From a checkpoint of a small transformer trained on Wikipedia: a variant of Muon for these matrices, 5564 steps.
MLP neurons of a small language model. Each row is named by its layer, matrix (up: input weights; down: output weights) and neuron, and shows model dimensions 128-255. Each number is 128 + 24 x the weight over its row's rms, rounded and kept within 0 to 255.
After each neuron's rows is what it responds to, as a language model described it from the Wikipedia text at the highest values.

L9.up621 [125 127 104 175 121 123 108  87 152 109 104 181 135 141 131 119  92 163 108 111  95 146 158 126 111 139 111 146  94 129 146  95 113 117 182 184 142 119 104 128 145 136 106  68 143 132 117 202 145  89 112 103 124 105 133 131 104 178 136 166  95 128 136 160 126 185 113  86 122 158 144 136 118 111 142 131 150 156 164 114 124 168 132 125 149 115 129 150 119 151 111 123 121 138 160 131 158 121  88 161 136 148 153 167 156 110 109 140 138 101  76 154 139 143 136 128 149 112 149 176 118 145  98 120 103  94 160 136]
L9.down621 [105 110 103 105 122 183 116 126 161 129 151 122 122  92 158 131 102 113 158 151 167 124  89 132 131 139 155 114 127 106 148 103 154 134 118  79 113 112 107 139 153 110 139 127 133 130 132 110 128 120 135 135 117  95 108 180 125 147  77 117 116 121 101 133 138 161 131 155 115 150 134 158 146 133 172 103 161 139 142 141 133 148 131 115 135  94 179 148  84 112 111 168 178 145 120 152 134 110  99  88 113 147 177 126 111 127 105  84 158 117  91 164 143 106 160 128 113 142 156 108 100 177 130 106 142 119 131 134]
Description: Short word-start fragments. Short one- or two-letter pieces opening a longer word, such as do(mination), ga(me), f(urlong), be(ads); also standalone words like a, is, was.

L6.up164 [121 107 112 117  99 101 148 160 111 166 142 159 135 143  76 130  61  84 102 135 156 123 156 120 191 129  89 165  96 145 127 160 133 121  91 130 118 111  85 177 132 136 150 157 170 132 103 113 119 128 130 137 115 158  96 121 156 114 121 134 140 144 133 123 163 142 116 115 157  92 132 119 150 117 141 162 116 146 138  90 135 108 127 107 125 143 183 142 120 108 138 142  95  61 182 130 146 114 100 165  92 132 141 124  85 106 167 154 115 123 150 105 149 119 100 118 173 112  72 110 159 118 129 119 111 130 142 129]
L6.down164 [142 103 140 125 126 126 114 138 125 154 107 144 149 116 136 105 157 102 138 159 157 152  93 151 153 102 138 125 109 143 125 126 167 151 152 102 112 100 148 154 150  91  98 106 141 136 138 175 114 109 127 136 126 142 129 120  94 150 157 157 134 125 116 139 136 117  98 138  79 147 131 100 151 129 130 137 136 181 160 132 118 146 118 113 102 158 156  85 150 171 116 174 136 164 100 151  82 182 120  86 113 112 109 127  88  81 156 120 125 123 121 117 140 167 107 135 130 120 125 148 156 101 129 107 141  94 123 140]
Description: Digits in numbers. Leading or second digits of multi-digit numbers, mostly day numbers after a month name (February 18) and counts or decimals in tables (8,640, 10.9).

L2.up273 [141 115 107 178 133  99  95 117 140 144 121 125 124 166 166 128 148 135 133  73 156 112 142 136 101 114 125 118 155 136 102 104 109 116 134 116 131 159 129  89 143 142 132 154 130  93 141 113 142 141 144 117 110 137 124 185 115 116 148 119 157 150 162  95 128  99 115 121  96 111 143 120 102 160 111 143 154 136 134 143 158 112 160 153 114 178 166 133 133 112 135  85 116 125  90 112 175 153 144  80 119  98 141 186 145 134 128 143 119 116  95 126 112 169 129 105 115 118 144 100 151 102 149 150 116 104 117 128]
L2.down273 [131 139 134 168 127 129 103 134 176 119 145 144 110 134 129 119 170 149 135  93 164 103 106 116 131 144 158 104  96 165 141 166 122 128 148 154 126 138 118 108 164 138 125 154 135 112 166 120 122 137 148  94  95 144 180 174 103 143 137 132 179 134 168  98 117 134 141 138 139 149 115 157  88 111  95 110 190 117 123 132 169 153 150 121 153 156 148 146 138 128 161 141 163 127 123 134 157 139 137 102 134 130 167 134 111 130 110 104 101 120  95 136 142 129 117  98 111 119 136  94 175  96 121 134 118 151 100 107]
Description: Names ending in -a. Word-piece syllables ending in "a" inside proper names and places, such as Ana, Di-ana, Wich-ita, stan-za; occasionally function words like "to" and "of".

L9.up554 [144  98 122 137  87 135 107 113 152 136 133 109 139 155 131 152 136 111  99 111 130 117 164 122 125 101 151 102 120 141  93 151 139 117 173 145  88 121 118 100 120 134 105 117 171 107 108 131 132 121 136 117 124  89 133 150 131 169 158  93 117 139 137 117 110 121  96 155 140 109 114  70 107 195 117 137 115 133 114 117 135  65 133 137 133 138 101 113 115  98 118 139 102 130 126 141 131  88 171 125 124 157 171 104 118  94 155 160  86 107  98 137 140  95 163  99 122 142 163 121  98 169 131 119 144 161 158 124]
L9.down554 [138 125 136 136 100  90 158 155 131 140 117 150 128  97 124 166  82 113 130 151 146 104 164  94 150 114 144 126 121 147  80 129 100 144 140 176 121 143 136 105 143 121  58  96 129 133 131 125 118 154  91 104 180 120 103 194 154 138 104 110  99 114 114 163 144 170 133 151  97 113 134 152 130 145 128 105 133 108 105 144 105 130 143 176 136 141  96  92 109 143 134 130 122 144 122 153  91 102 135 158  90 160 133  98 116  86 125 147 143 130 115 133 110 149 105 154 118 131 169 143 118 110 111  95 147 119 129 145]
Description: Inside multiword proper names. Word pieces or words in the middle of multiword institution or proper names, such as Anthropological Association, County National Bank, Aeroplane Company.

L2.up112 [111 131 125 105  39 139 114 155 124 116 112 128 145 113 133 143 134 122 116 125 117 121 141 127 143 148 134 113 139 114  99 117 131 170  91 114 120 190 155 176 193 130 139 103 122 162 134 109 130 133 106 125 157 119 129 147 145 123  87 152 122 136 148 133 129 155  86 156 124 124  69 127 145 121 138 116 113 127 139 132 118  84 126 148 148 148  89 126 139 130 142 138 135 114 130  98 133 169 130 119 146 162 151 120 121 123 136  73 124 132 110 138 157 111 156 144 116 116 155 150 169  74 119 124  91 166 140 132]
L2.down112 [177 119 116 122 164 185 130 185  99  87 115 128 124  72 145 140 189 153 107 158 198 132 115 100 145 149 117 111 122 112 106 114 117 116 148 121 176 176 132 155 152 114 139 112 152 179 127 115 111 111 111 148 114 112 113 105 114 107 113  98  89 125 163 145 102 156 114 141 118 136 103 112 151 111 141 122 157 171 117 170 149 103 151 114 102 186 137 130 166 149 124 141 159 135 135 159 165 151 130 150 113 125 132  96 105 141 123  88 127 146 131 183 175 113 155  99 144 110 165 126 167  91  75  91 142 143 139 105]
Description: Proper-name opening words. Capitalized first words of multi-word proper names for parties, countries and institutions, such as Democratic (Party), United (States), National (University).

L6.up642 [166 119 201 144  97  72 101 160 126  91 106  98 146 102  86 143 120 147 122  92  97 106 149 108 102 150 107 132 128 119  81 151 152 115 133  90 100 130 175  93 146 152 144 119 118 106 151 163 124 129 158 135 126 153 175 120 145 146 143 110  94 172 137 106 122 151 130 145 140 139 123 157 138 107 124 111 163 128 154 137 118 136 101  92 140 161 124 138 125  84 114 111 105 160  89 125  84  97 159 150 134 148 140 148 116 115 139 140 121  99 104  95  93 156 139 135 167 155 139 144 109  94 125 122 130 112 129 125]
L6.down642 [123 125 121  95 145 151 169  72 112  96 122 129 119 151 163 186 137 131 122 148 149  94 133  77 124 133 115 102 167 123  97  75 113 138  92 138 121 104 143 134  74 166 102 148 124 143 150 101  74 124 122 148 171 104 178 117 117  60 106 126 135 179 114 125 124 172  85 132 113 119 147 160 130 129 135 103 147 112 136 165 105 109 137 132 112 143 137 114 125 122 170 158 130  94 118 108 149 134 160 114  96 149 139 138  86 135 151 107 120 109 135 147 131 114 138 145 126 141 136 135 150  80 117  94 176 113 122 127]
Description: Year-range decade digit. The decade digit in a year's second half, mostly closing a range (1987–19 8 8, 2011– 1 2); also "the"/"a" after "and", and word-internal fragments.

L2.up1442 [133 113 131  96 140 118 146 168 167 127 104 118 116  70 111 166 119 141 156 113 145 153 129 116 159 143  97 116 140 134 122 129 160 112  99 130 136 123 101 150 110 114 145 116 125 145 125 157  83 105 125 143  97 123 137 124 145  87  60 142 156 155 144 123 119 152 114 121 153 110 150 134  67 159 119 117 154 114 115  80 164 109 130  80 128 139 113 139 103 131 147 133 121  99 108 108 137 105 125 122 132 108 130 107 141 177 145 161 130 129 106 139 139  74 132 106 137 179 128 102 128 112 178 169  66 104 133  97]
L2.down1442 [105 128 157 136 127 157 135 147 123 104 170 140 109 117 177 124 179 105 176 108  78 135 142 126 125 114 160 115 127 157  78 124 105 101 169  72 158 157 129  85 116 111  89 122 142 132 174 130 146 119 116 182  69 148 136 111 117 158 141 163 149  86 123 134 135 115 140  97 135 128 148 157 146 124  83 130  99 127 115 156 143 112 175 115 166  98 136 150 146 146 138  79 127 129 113 145 121 133 145 131  96 121 138 131 152 110 111 172 163 103 127  87 133 122  84 124 123 177 141 158 111 121 133 131 132 147  89 133]
Description: Digits 0/1 within numbers. Digit tokens 0 or 1 right after another digit inside multi-digit numbers in tables and lists, e.g. #87000076 references, years 1990, 1771, codes 707600.

L6.up297 [146 108 112  95 153 129  97 138  88  96  82 143 130 137 111 169 151 154 149 128 118 136 141 130 125 145 121 118 127 127  52 167 131 128 146 119 143 125 134 138 136 122 160 104 125 117 176 137 175 110 124 107 134 122 138  95 137  90 157 113 131 146 106 151 154 112 107 168 147 121 130 138 114 154  92 119 122 123 103 105 157 161 169 122 133 147 151 125 125 132 109 108 156 141 131  79  90 129 134 145 163 117 168 113 121 139 128 127  93 106 103 143  84 136 153 129 158 130 149 117 139 151 180 149 103 122 130 127]
L6.down297 [165  73  85 140 130 167 113 135  89 120 123 110 135  96 152 176 160 115 110 161 114  98 123 115 113 168 161 145 155  95 141 143 136 109 122  97 128 125 141  90 149 139 138 159 144 116 116 101 124 119 144  99  97 188 121 145 118 108 166  84 153 181 153 133 124 140  87 118  90 142 161 159  77  88 160 125 128 116 131 120 108 126 122 123 158 159 144 170 160 129 143 124  91 109  93 198 137 132 110 110  66 148 151 119  89 115  88 151 149 158 118 111 126 132 134 132 107 104 146 138 129 136  80 143 143 154 116 117]
Description: Surname-initial fragments. First word piece of a surname or middle initial right after a first name, as in David Or(tiz), James F., Colin Var(acalli), often in lists and tables.

L2.up135 [123 124 130  97 116 154 142 175 144 139 141 148 127 120 127 136 118 159  73 121 127  54 147 134 122 123 116 150 113 119  91 133 153 123 121 185 136 136 127  89 134 115 133 154 111 105 118 110 176  91 140 140  97  97  85 131 105 142 113 104 155 165 123 132 147 148 103 114 114 130 106 146  94 125  98 152 154  97 144 164 133 106  91 102 104 135 123  97 106 165 134  72 145 123 177 107 138 157 113  92 136 137 153 118 129  76 100 131 147 113  83 129 106  88 153 120 129 134 113 125 205 133 121 121 147 135 110 144]
L2.down135 [120 135 118 110 139 127 198 170 166 127 134 126 167  97 144  94 125 137 102 106 136  95 160 179 114 128 106 138 111 140 132 161 177 147 104 170 116 155 134  84 108 136 155 154 140 109 151 104 126 146 122 119 131 120 115 123 115  91 108  89 169 123 186 102 139 138 131 130 147 171 123 103  70 112 135 155 153 137 140 149 110 127 126  86 166 118 110  85 119 179 123 140 136 128 162 151 152 150 113 100 122 123 127  75 130 108 129 102 128 101  69 155  77 133 151  68 122  88 110 109 147 110 136 104 142 129 136 141]
Description: Word-internal consonant fragments. Short consonant pieces split out mid-word, mainly voiced g, z, d, j or nc, such as experie-nc-ing, Ra-z-orback, dra-g, O-z.

L9.up190 [103  93 161 145 138 143 123 153 118 113 148 129 128 130 149 118 148 183 122 127 117 132 158 130 163 152 149 119 112 149 131  95 164 111 169 108  93 152 144 133 158 121 187 136 124 127 119  79 137 150 148 167 149 126 141 138 110 131 121 162 159 121 142 160 109 105 111 132 123 143 192 122 160 131 126 132 157 161 108  84 130 123 113 123 110  97 128 157 130 152 133 172 146 109  96 116 102  87 143 112 118 128 147  85 119 138 157 115  89 102 122 102 121 115 109  78 117 170 156 165 120  96  69 102  77 137 152 167]
L9.down190 [161 141 161 105 110 172 166 127 103 175 147 113 124 111  98 140 151 120 188 125 143 120  93 135 122 116 146 125 142 149 188 130  88 138 137 138 118 121 113 151 134 144 109 165 162 124  81 109 170 119  79 119  77 114 169 134 157  99  98 106 140 134 116 111 136 139 118  94 153 160 113  92 107 174 150 134  84 139  99 150 153 104 129 154 124 121 135 148 101 123 119 144 129 120 161 129 168  89 143 148 176 125 125 131 163 154 145 141 122 111  97 139 116 110 134 179 146  90 126  84 111 130 140 131 135 100 159 111]
Description: Mid-name subword pieces. Word-piece fragments inside multi-token proper names, mostly surnames and given names of many languages, e.g. Cantacu-z-ino, Kochi-y-ama, Pi-card, often in tables.

L9.up102 [139  93 124 152 112 114 117 175 138 134 120 105 169 138 143  70 143  77 105 111 107 124 164 132 133 135 146 157  78  99 164 128 169 144 115 115 140 163 112 150 138 112 105 123 101 119 148 103 148 113 193 114 122  76  89 131 112  95 134 105 163 128 166 143 182 126 138  88 148 107 129 135  91 129 117 131 137 108 102 156 121 140 103 125 115 123 118 133 114 113  99 137 121 113 145 146 145 155 100 111 143 140 123 116 137 113 135 137 136 151 144 128  94  93 165 160 122  91  90 148 139 104 128 106 153 130 107 153]
L9.down102 [118 130 147 144 135 108 140 103 133 143 141 127 123  73 102 201 132 158 140 128 105 155 155  90 120 121  92 138 149 117 157 113 128 125 104 167 102 112 154 124 118 134 136 133 153 139 135 120 131 143 144 145 159 100  99 154 142 136 101 129 146 165 141 108 120 179 131 156 133 171 131 174 118  93 140 118 157 118 123 136 103 126  94 139 129 101 151 148 138  74 135 171 114 162 151 122  90  94 106 119 128 149 123 141 156 165 154 115 124 114 133 132 111 122 122 113 102 110 133 126 103 132 104 111 138 135 116 149]
Description: Inner word-piece continuations. Second or middle sub-word pieces inside split proper names and words, such as Don-na, Rio de Jane-iro, Elon Mus-k, D-ina-mo, and sometimes digits or "one".

L2.up400 [109 123 116 124 136  85 149 103 141 156  98 107 117 163 131 146 150 133  78 129  86 120 142  96 129 144 159 162 115 114 148 145 132  85 126  74 171 154 134 135 146 167 149 133  96 161 146 136 120 150 170  98 175 140 141  95 122 156 165 161 155 124 100 123 149 113 138 126 159 124 141 117 118 130 113 139 119 131 141  64 104 151  88 139 108 146 138 145 132 143  94 114 135 136 101 137 108 154 185 199 135 115 109 182 154 125  98 174 130 132 116 118 118 146 129 110 138 131 174 115 146 110 182 133 109 153 139 101]
L2.down400 [ 91 124 140 138 125 131  99 135 137 102 116 129 110 161 104 148 164 155 113 137 110  61 154  87 144 133 137 159 145 137  92  83 131 119 153 117 124  84 126 147 126 112 151 123 139 114 127 130 127 135  94 130 165  92  99 178 131 143 136 143 117 111  72 148 128 112 149 117 171  83 136  67 106 170 168 137 149 110 160 109 132 141 136 153 120 116 142 158 154 124 106 136 131 102 158 146 142 127 115 125  94  59 144 122 150 126 141 178 115 167 152  96 150 162 116 105 175 147 167 128  99 130 142 143 158 137 162 126]
Description: Second digit after 1. The digit right after a leading 1 in dates and numbers, such as the 6 in "December 16" or the 8 in "1857".

L6.up196 [111 131  85 133 149 148 121 130 118 166 127 117 118 123 147 128 109 113 155 108 127 104 170  81 121 107 111 147 169 127 104 111 106 136 110 118 109  90 156 140 101  90 130 117 146 140 135 126 160 129 159 151 132 109 101 101 121 177  65 114 125 119 130  90 122 107 119 136 105 128 103 127 132 119 136 161 170 132 141 129 116  89 133 140 113 127  64 145 103 111 138 123 151 101 102 165 108 138 153 102 146 144 108 116 137 126 127 121 160 112  98 152 139 127 121 103 175 144 165 128 121  96 146 142 135 151 123 141]
L6.down196 [ 98 142 160 155 136 108 115 129 134 120 136 187 108 131 100 145 151 136  95 152 147 179 139 143 163 131 128 150 116  88  85 169 144 131  94 125 196 119 128 115 113 159  96 122 131 139  92 138 144 124 106  83 135 120 132 125  97 140 158 214 105 122 114  92 122 106 125 122 141 129 127 164 106 114 163 100 105 116 160 177 177 158 164 105 158  97 106 117 117 120  93 130 145 121 106 102 138 108 175 140 158  97 135  89 123 168 185 121 114 145 166 106 137 131 112 120 129 115 135 127 142 107 122 128 137 122 109  98]
Description: Organization name endings. Last word or word piece of multi-word company and institution names, e.g. General Film, RK Diversified Entertainment, Social Science Research, also periods ending such names.

L2.up193 [179 130 173 100 131 134 152 109 140 112 113 143 149 136 131  78 104  96 161 130 142 127 101 101 145 144 183 122 156 111 164 109 108 148 146 122 101 129 118 105 114 104 134  94 135 149  91 139 144 153 164  98 100 110 164 150 128  74 162  88 102 135 111 109 136 119 104 129 114 134 175  92  74 137 145 160 122 104 115 167 139 121 141 115 133 140 100 110 131  86 131 146 117  99 126 147 136 130  99 100 142 175 147 131 156 152 132 126  97 116 128  72 122 107 153  84 106  91 107 116 194  92 139 139 139 153 150  90]
L2.down193 [140 178 103 201 116 164 143 176 143 130 145 127 160 159 141 115  85 131 101 105 115 140 111 140 146 152 159  58 132 130 170 152 143 145 138  86 108  89 151 148 173 126 129 119 152  97 115 129 144 106 152 116  98 121 128  57 125 118 152 114 125 142 125 121 122 145  99 150 143 158 140 112 127 138 111 158 129  95 114  82 160 108  97 121 117 122  84 132 143  98 144 170 136 157 128 106 137 118 107 152 153 119 167  84 140 128 107 103 154 129 133 123 146 116 107 132 103 101  83 117 178 146 159 137 167 128 137 113]
Description: Year zero and "ch" pieces. Fires on the 0 right after 2 in years like 2006, 2018, 2011, and on mid-word ch pieces such as duchy, Ichi, Leichhardt.

L9.up600 [151  93 138 137 113 150 131 125 120 118 128 104 111 106 120 142 140  84 148 123 150 123 207  90  77 102 112 105 110 122 132 121 141 149 123 104  84 117  93 123 134 115 109 126  90 155 151  97 106 140 128 122 179 102 111 161  79 129 140 165 141 138 126 129  95 145 168 106  70 110 158 141  80 141 113 135 157  94 124 103 105  99 129 156 101 127 119 133 146 153 152 183 134  93  84 124 135 176  75 124 132 135 109 144 133 158 157 128 143  99 113 115 160 126 133 115 135 127 149 147 137 135 131 115 117  95 140  99]
L9.down600 [124 150 149 114  90  88  98 121  85 130 107 182 126 153 132 148 105  78 121 111 169 149  75 163 130 138 173  86 106 120 159 104 107  92 130 121 161 138 127 123 110 150 137 140 106 124  99 114 149 141 136  99 134 141 143 103 144  92 117 149 126 136  97 142 130 188 162  88 151 113  81 147 121 153 119 100  91 116 133 186  91 142 131 108 154 109 149 143 104 160 143 115 118 113 154  67 152 129 119 120 157 121 101 123 160 110 132 117 116 128 159 140  97 125 108 129 102 111 157 109  99 127 110 147 139 125 147 100]
Description: Mid-number digit pieces. Digit tokens inside split multi-digit numbers, such as centuries, year ranges, dates, coordinates and table figures: 1'1'th, 2019–'2'0, 2'0'22, 6'1'0.

L6.up179 [ 74 109 161 156 139 133 133 157 103 130 151 100 118 115 143  94 119 153 178 124 125 135 111 171 160  99 112 136 134 141 167 149 121 163 143 146 185 176 142 108  97  82 101 131 122 118 193 113 169 142 123 149 116 149 110 141 152 121 152  97 177 102 140 112 134 100 143 100 134  98 119 146 161  94 109 106 142  84 100 125 140 121 141 122 142 154  98  87 120 137 158  81 152 118 119 118  98 114 109 122 132 120 148 113 128 152 109 146 126 123 148 124 114 147 153 136  71 124 116 114 133 169 162 129  89 135 100 111]
L6.down179 [125 101 140 125  94 121 159 132 174 146 136 113 127 101 154 106 120 141 125 152 100 186 122 124 136 129 105  98 117 154 141 149 128 162 102 150  88  97 132 164 147 126 116 122 120 112 117  98 151 168 111 155 130 145  83 149 142 145 139  99 164 112  90 125 116 137  94 113 154 115 123 194 120 112 117 107 156 111 153  68 127 151  99 120 132 116 132 115 135 138 117 143 142  92 116 130 116 105 117 132 123 174 130 118 111 127 165 136 197 146 102 109 157 134 111 154 133 111  87 181 140 130 160 112 148 140 147 103]
Description: Mid-word fragments. Short subword pieces inside longer words split into several tokens, often names or rare words, such as unan-im-ous, Han-na-h, le-uk-emia.

L9.up449 [147 143 130 159 136 146 125 136 148  99  92  90 136 129  90 120 112 133 105 102 147 149 122 104  70 117 131 144 116 133 131 124 100 151  94 117 124  80 145 122 121 110 156 164 140 110 100 137 171 105 111  81 150  91 152 117 162 112 145 149 114 130 130 122 151 153 152  96 121 144 129 136 136 143 110 136 147  82 168 138  97  98 153 154 160  90 103 137 149 126 114 126 130  72 111 117 121 118 123  97 133 130 155 109 110 136 173 142 114  66 142 111 103 151 139 153 131 180 156 145 100  95 138 131 136 130 157 111]
L9.down449 [ 84  79 128 139 163 120 117 106 126 151 156  90 144 145 102  67 123 118 127 120 163 133 144 120 128 153 141 149 102 107  76 161 152 150 109 150 148 118 125 121 132 154 157 152 151 130 110 175 159 115 162 155 127 168 149 152 134 103 135 156 132 143 120 141 106  80 130 161 153 119 182 106 112 138 122 118 125 134 123 123 122 129 150 126 147  80  94 128 142 153 125 128 125 133 118 140 108  94 147 124 121 166 112 113 113 134 121 148 119 175 124 157 125 121 144 147 114 127 124 157 147 158 129 132 106 158 147 144]
Description: Surname and initial starts. First token of a surname, middle initial, or leading article after a given name or comma in lists, credits and tables, e.g. Joseph A., Ellie Ke(mper), Ray Sch(enck).

L2.up967 [128 158 143 128 143 122 109 164 157 111 128 158 130 103 165 142 126 128  75 140 144 128 130 141  72  99 112 104 123 115 102 145 100 160 134 122 132 115 136  78  98 141 143 147 156 172 148 182 136 132 137 127 135 140 128 117 115 119 116 103 105  85 152 127 109 144 106 150 139  91 106 114 105 169  89 145 117 118 175 106 133 135 116 104 115 153 113 184 169 123 152 105  85 135  74 129 135 161 102 132 133 137 139 115 133 160 139 137 124 103 152  87 145 146 120 131 137 110 128 130  88 111 149 157 112  97 146 105]
L2.down967 [124 143 103 107 158 112 156 162 152 135 160 175 109 125 133 138 129 126  87 128 128 145 121 163  69 111  95 140 136 102 144 158 126 151 129  92 116 126 128 141 114 112 129 137 157 131 157 158 142  85 151 157 155 145 120 118 122 148  93 127 131  90 143 141 104 153  84 192 106 140  92 131 145 126  84 156 131 133 133  98 138 173 145 119 134 114 108 107 110 136 124  92 126 150 114 191 119  92 109 134 103  99  86  92 121 122 169 140 122 114 139 120 156 115 143  77 123 118 134  75  83 108 125 128 135 143 119 103]
Description: Hard-consonant word-start fragments. First subword piece of a longer word or name, mostly starting with G, K, Ge, Ko or Sch (Ge·ocentric, Ko·dagu, K·laipėda), sometimes mid-word ge/ik.

L6.up69 [ 81 130  93 106  68 139 129 140 150 126 121 125 124 121 170  85 122 136 166  86 121 135 110 136 154 142 184 120 135 114 105 141 118 154 175 143 137 110 140 129 141 122 150 108 130 117 147 115 134 111 111 124 145 105 157 129 111  85 138 136  75 158 111 157  96 170 146  86  98 105 155 115 173 109 124 120 116 129 125 125 110  89 119 168 163 124 168 127 133  91 127 133 134 101 125 138 176 115 115 103 130  89 101 107 107 161 115 143 131 116 123  91 162 157 135 150 128 183 132 169 130 102  76 101 112  57 136 153]
L6.down69 [160 114 155 136  80 151 142  78  98 149 139 150  96 124 119 133 146 121 131 144  97 117 138 121 154 123  83  96 111  88 125 168 153 147  97 110 106 133  92 163 104 136 104 159 124 135 101 150 169  84 144 107 101 126 130 125 122 169  84 145  73 160 149 163 127 146 135 154 145 139 186 164 139 164 132 135 162 147  93 118  94 151 155 115 135 155 101 115 132 127 156 128 148 108 122 114 123 150  84 120 154 149 191 137 120 117  96 131  53 131 184 115 142 133 128 154 123 155 119 119 151 160 129 166 123 133 180 110]
Description: Singular quantity / next-word onset. Short function words predicting a count or quantity next, such as one or a after "to"/"for", and a leading "1" in numbers (1937, 100 m, 1.68 million), plus some "was"/"is".

L9.up878 [121 169 138 114  95  87 146 160 147 120 104 142  97 115 148 119 121 144 129 109 137 114 120 132 118 123 146 122  84 109 104 137  98 124 111 126 109 114 116 126 157 152 129 145 154  81  87 119 163 128 114 168 120 122 125 101 138 106 147  89 135 109 101 162  85 138 145  71 142 152 135 104 113 147 135 138  82 121 130 125 144 133  96 141  84 141 134 168 118 139 129 138 143 130 136 110 121 159 156 152 129 158 192 144 139 159 118 137 123 145 126 117 123 148 149 114 155 135 144 105 140 116 115  95  94 108 113 140]
L9.down878 [114 108 133  99 126 127 125 140 122 115 127 121 125  98 104 120 153 120 135  90 111 112 110 114 151 121 108  86 203  96 126 142 157 151 146  90 141 146  99  91 112  90  76  89 141 132 150 144 103 136 126 125 110 133 151 144 149 152 120 102 134 120 127 123 101 120 122 150 139 160 136 147 101 101 153 105 159 125 129 152 122 152 130  73 140 103 168 101 149 133 108 131 145 125 150 150  82 102 107 134 163  92 115  69 103 135 117 118 134 147 130 172 115 131 148 111 109 131 137 167 127 110 125 122 135 133 126 124]
Description: Mid-word name fragments. Inner or continuing word pieces of a word split into several tokens, mostly foreign surnames and place names (Zara-go-za, Ka-po-or, Kal-ama-zoo), sometimes ordinary words (carv-ing, Insta-gram).

L6.up718 [140 139 119  98 130 140  69 113 112  96 166 139 161 164 107  83 134 103 163 116 136 119 120 113 129 111 145 135 123 119 140 122 138  69 123 159 122 128  86 136 137 148 162 145 138  47 126 165 152  96 147  79 103 125 159 137 187 173 114 102 120 111 117 105 137 159 145  97 153 137 135 139 152  51 105 124 139 120 127 124 164 132 111 139  97 127 128 145 127 151 154 117 104 169 137 113 139 144 108 125 128 121  85 144 159 180  85 111 159 150  97 151 141 151 164 189 128  86 179 122 142 100 117 138  90 138 116 119]
L6.down718 [123  82 119 135 121 153 143 142 141  98 142 131 111 153  95 127 106 130 122 146  79 129 121 144 162 126 160  97 156 143 131 165  73 159 169 141 143 128 143 152 151 159 101 107 140  81 167 125 100 132 116 146 186 146 159 158 111 110 162 154 150  92 101 141 139 107 121  82  69 107 115 120  96  97 123  94 113 161 168 140  92 185 132 108 137 167 122 146 120 152  87 107 113  79 120 117 154 119 158  85  79 179 123 138 159 112 130 146 153 125 139 131 151 140 122  95 132 150 121 146 114 145 158  91 118 151 146 141]
Description: Mid-word name fragments. Middle subword pieces of rare or foreign words, mostly proper names after a short opening like Ko-, Ka-, Ma- (Myko-no-s, Koda-gu, Kopa-on-ik), plus inner number digits.

L2.up654 [115 101 144  99 137 128 139 170 137 147 124  60 132 106 136 123 152 169 137 141  93 134 108 132 140 158 145 114 133 112 125 131 125 148 172 119 145  91  94 145 126 149 154  92 105 139 129 114 148 156  89 120 133 166 125 134  88 152 132 162  76 144 145 177 198 154 154 148 164 119 119 119 189 112 112 126 170 159 126 149 121 112 123 163 142 149 127 146 111 116 144 113 134 119 131 132 144 102 145 148 155 113 151 124  91 152 114 114 137 108 136 135 163 115 148 115 136 137 137  72 128 138 155 127 104  84 162 196]
L2.down654 [138 110 169 113 170 144 152 111 181 116 140 152 138 137 137  94 114 127 177 133 151 126 135 112 104 147 135 140 136 118 152 118 177 138 118 157 144 161  95 121 124 120 111 180 118 119 137 146  70 137  90 133 161 104 133 157 111 143 133 193 130 164 158 146 156 141 144 113 114 172 152 109 109  64 138 130 162 113 100 140 124 113  92 146 137 140 113 128 126 134 130 110 111 149 102 167 104  58 129 107 131  95 129 117  80 152 139  71 147 152 100 113 129 120 121 152 128  70 134  73 151 124 141 114 135 124 173 158]
Description: Auxiliaries and connecting words. Auxiliary do/did/does before not or n't ("but he did not"), plus range "to"/"and" ("1949 to 1956") and list-final and/or.

L6.up983 [122 134 123 155 138 141 124 103 151 111 127 133 138  95 165 109 127 175 167 102 130 103 148 109 144 116 127 102 171 149 126  89 152 140 117 101  98 162 120 120 126 182 136  98 143 137 103 115 155 148 134 118 111 128 126 136 100 144 141 130 130 137 141 119  80 126 143 100 115 141 141 105 132 121 113 145 133 146 138 100 164 148 138 132 113 116 140 119 121 144 121  71  86 128 111 112 162 132 151  89 112 142 128 118 127 132 144 144  96 155 147 126 147 113 132  69 136 117 145 149 119 122 130 111 143 140 114 103]
L6.down983 [120 136 130 124 141  91 123 166 112 137 117  87 124 100  92 105 107 160  97 116  75 115 126 100 125 151  67 105 116 140 177 134 145 144  88 119  94 136 150 115 134 169 107 136 162 142 111  79 149 115  93 138 129 141 120 117 151 140 116 140 121 144 105  84 134 127  88 160 115 133 134 147 133 141 142 173  99 127 158 158 114 141 124 125 137 110 124 107 127 106 111 137 136 147 115 143 123 141 138 124 127  65 138 124 131 131 118 104 141 140 146 140 175 107 133 108  93 101 159 111  98 155 124 107 153 143 127 111]
Description: End of personal surnames. Final piece of a person's full name (surname ending like -s, -z, -kin, -ino) or the table separator right after it, e.g. Grazulis, Nimitz, Culkin.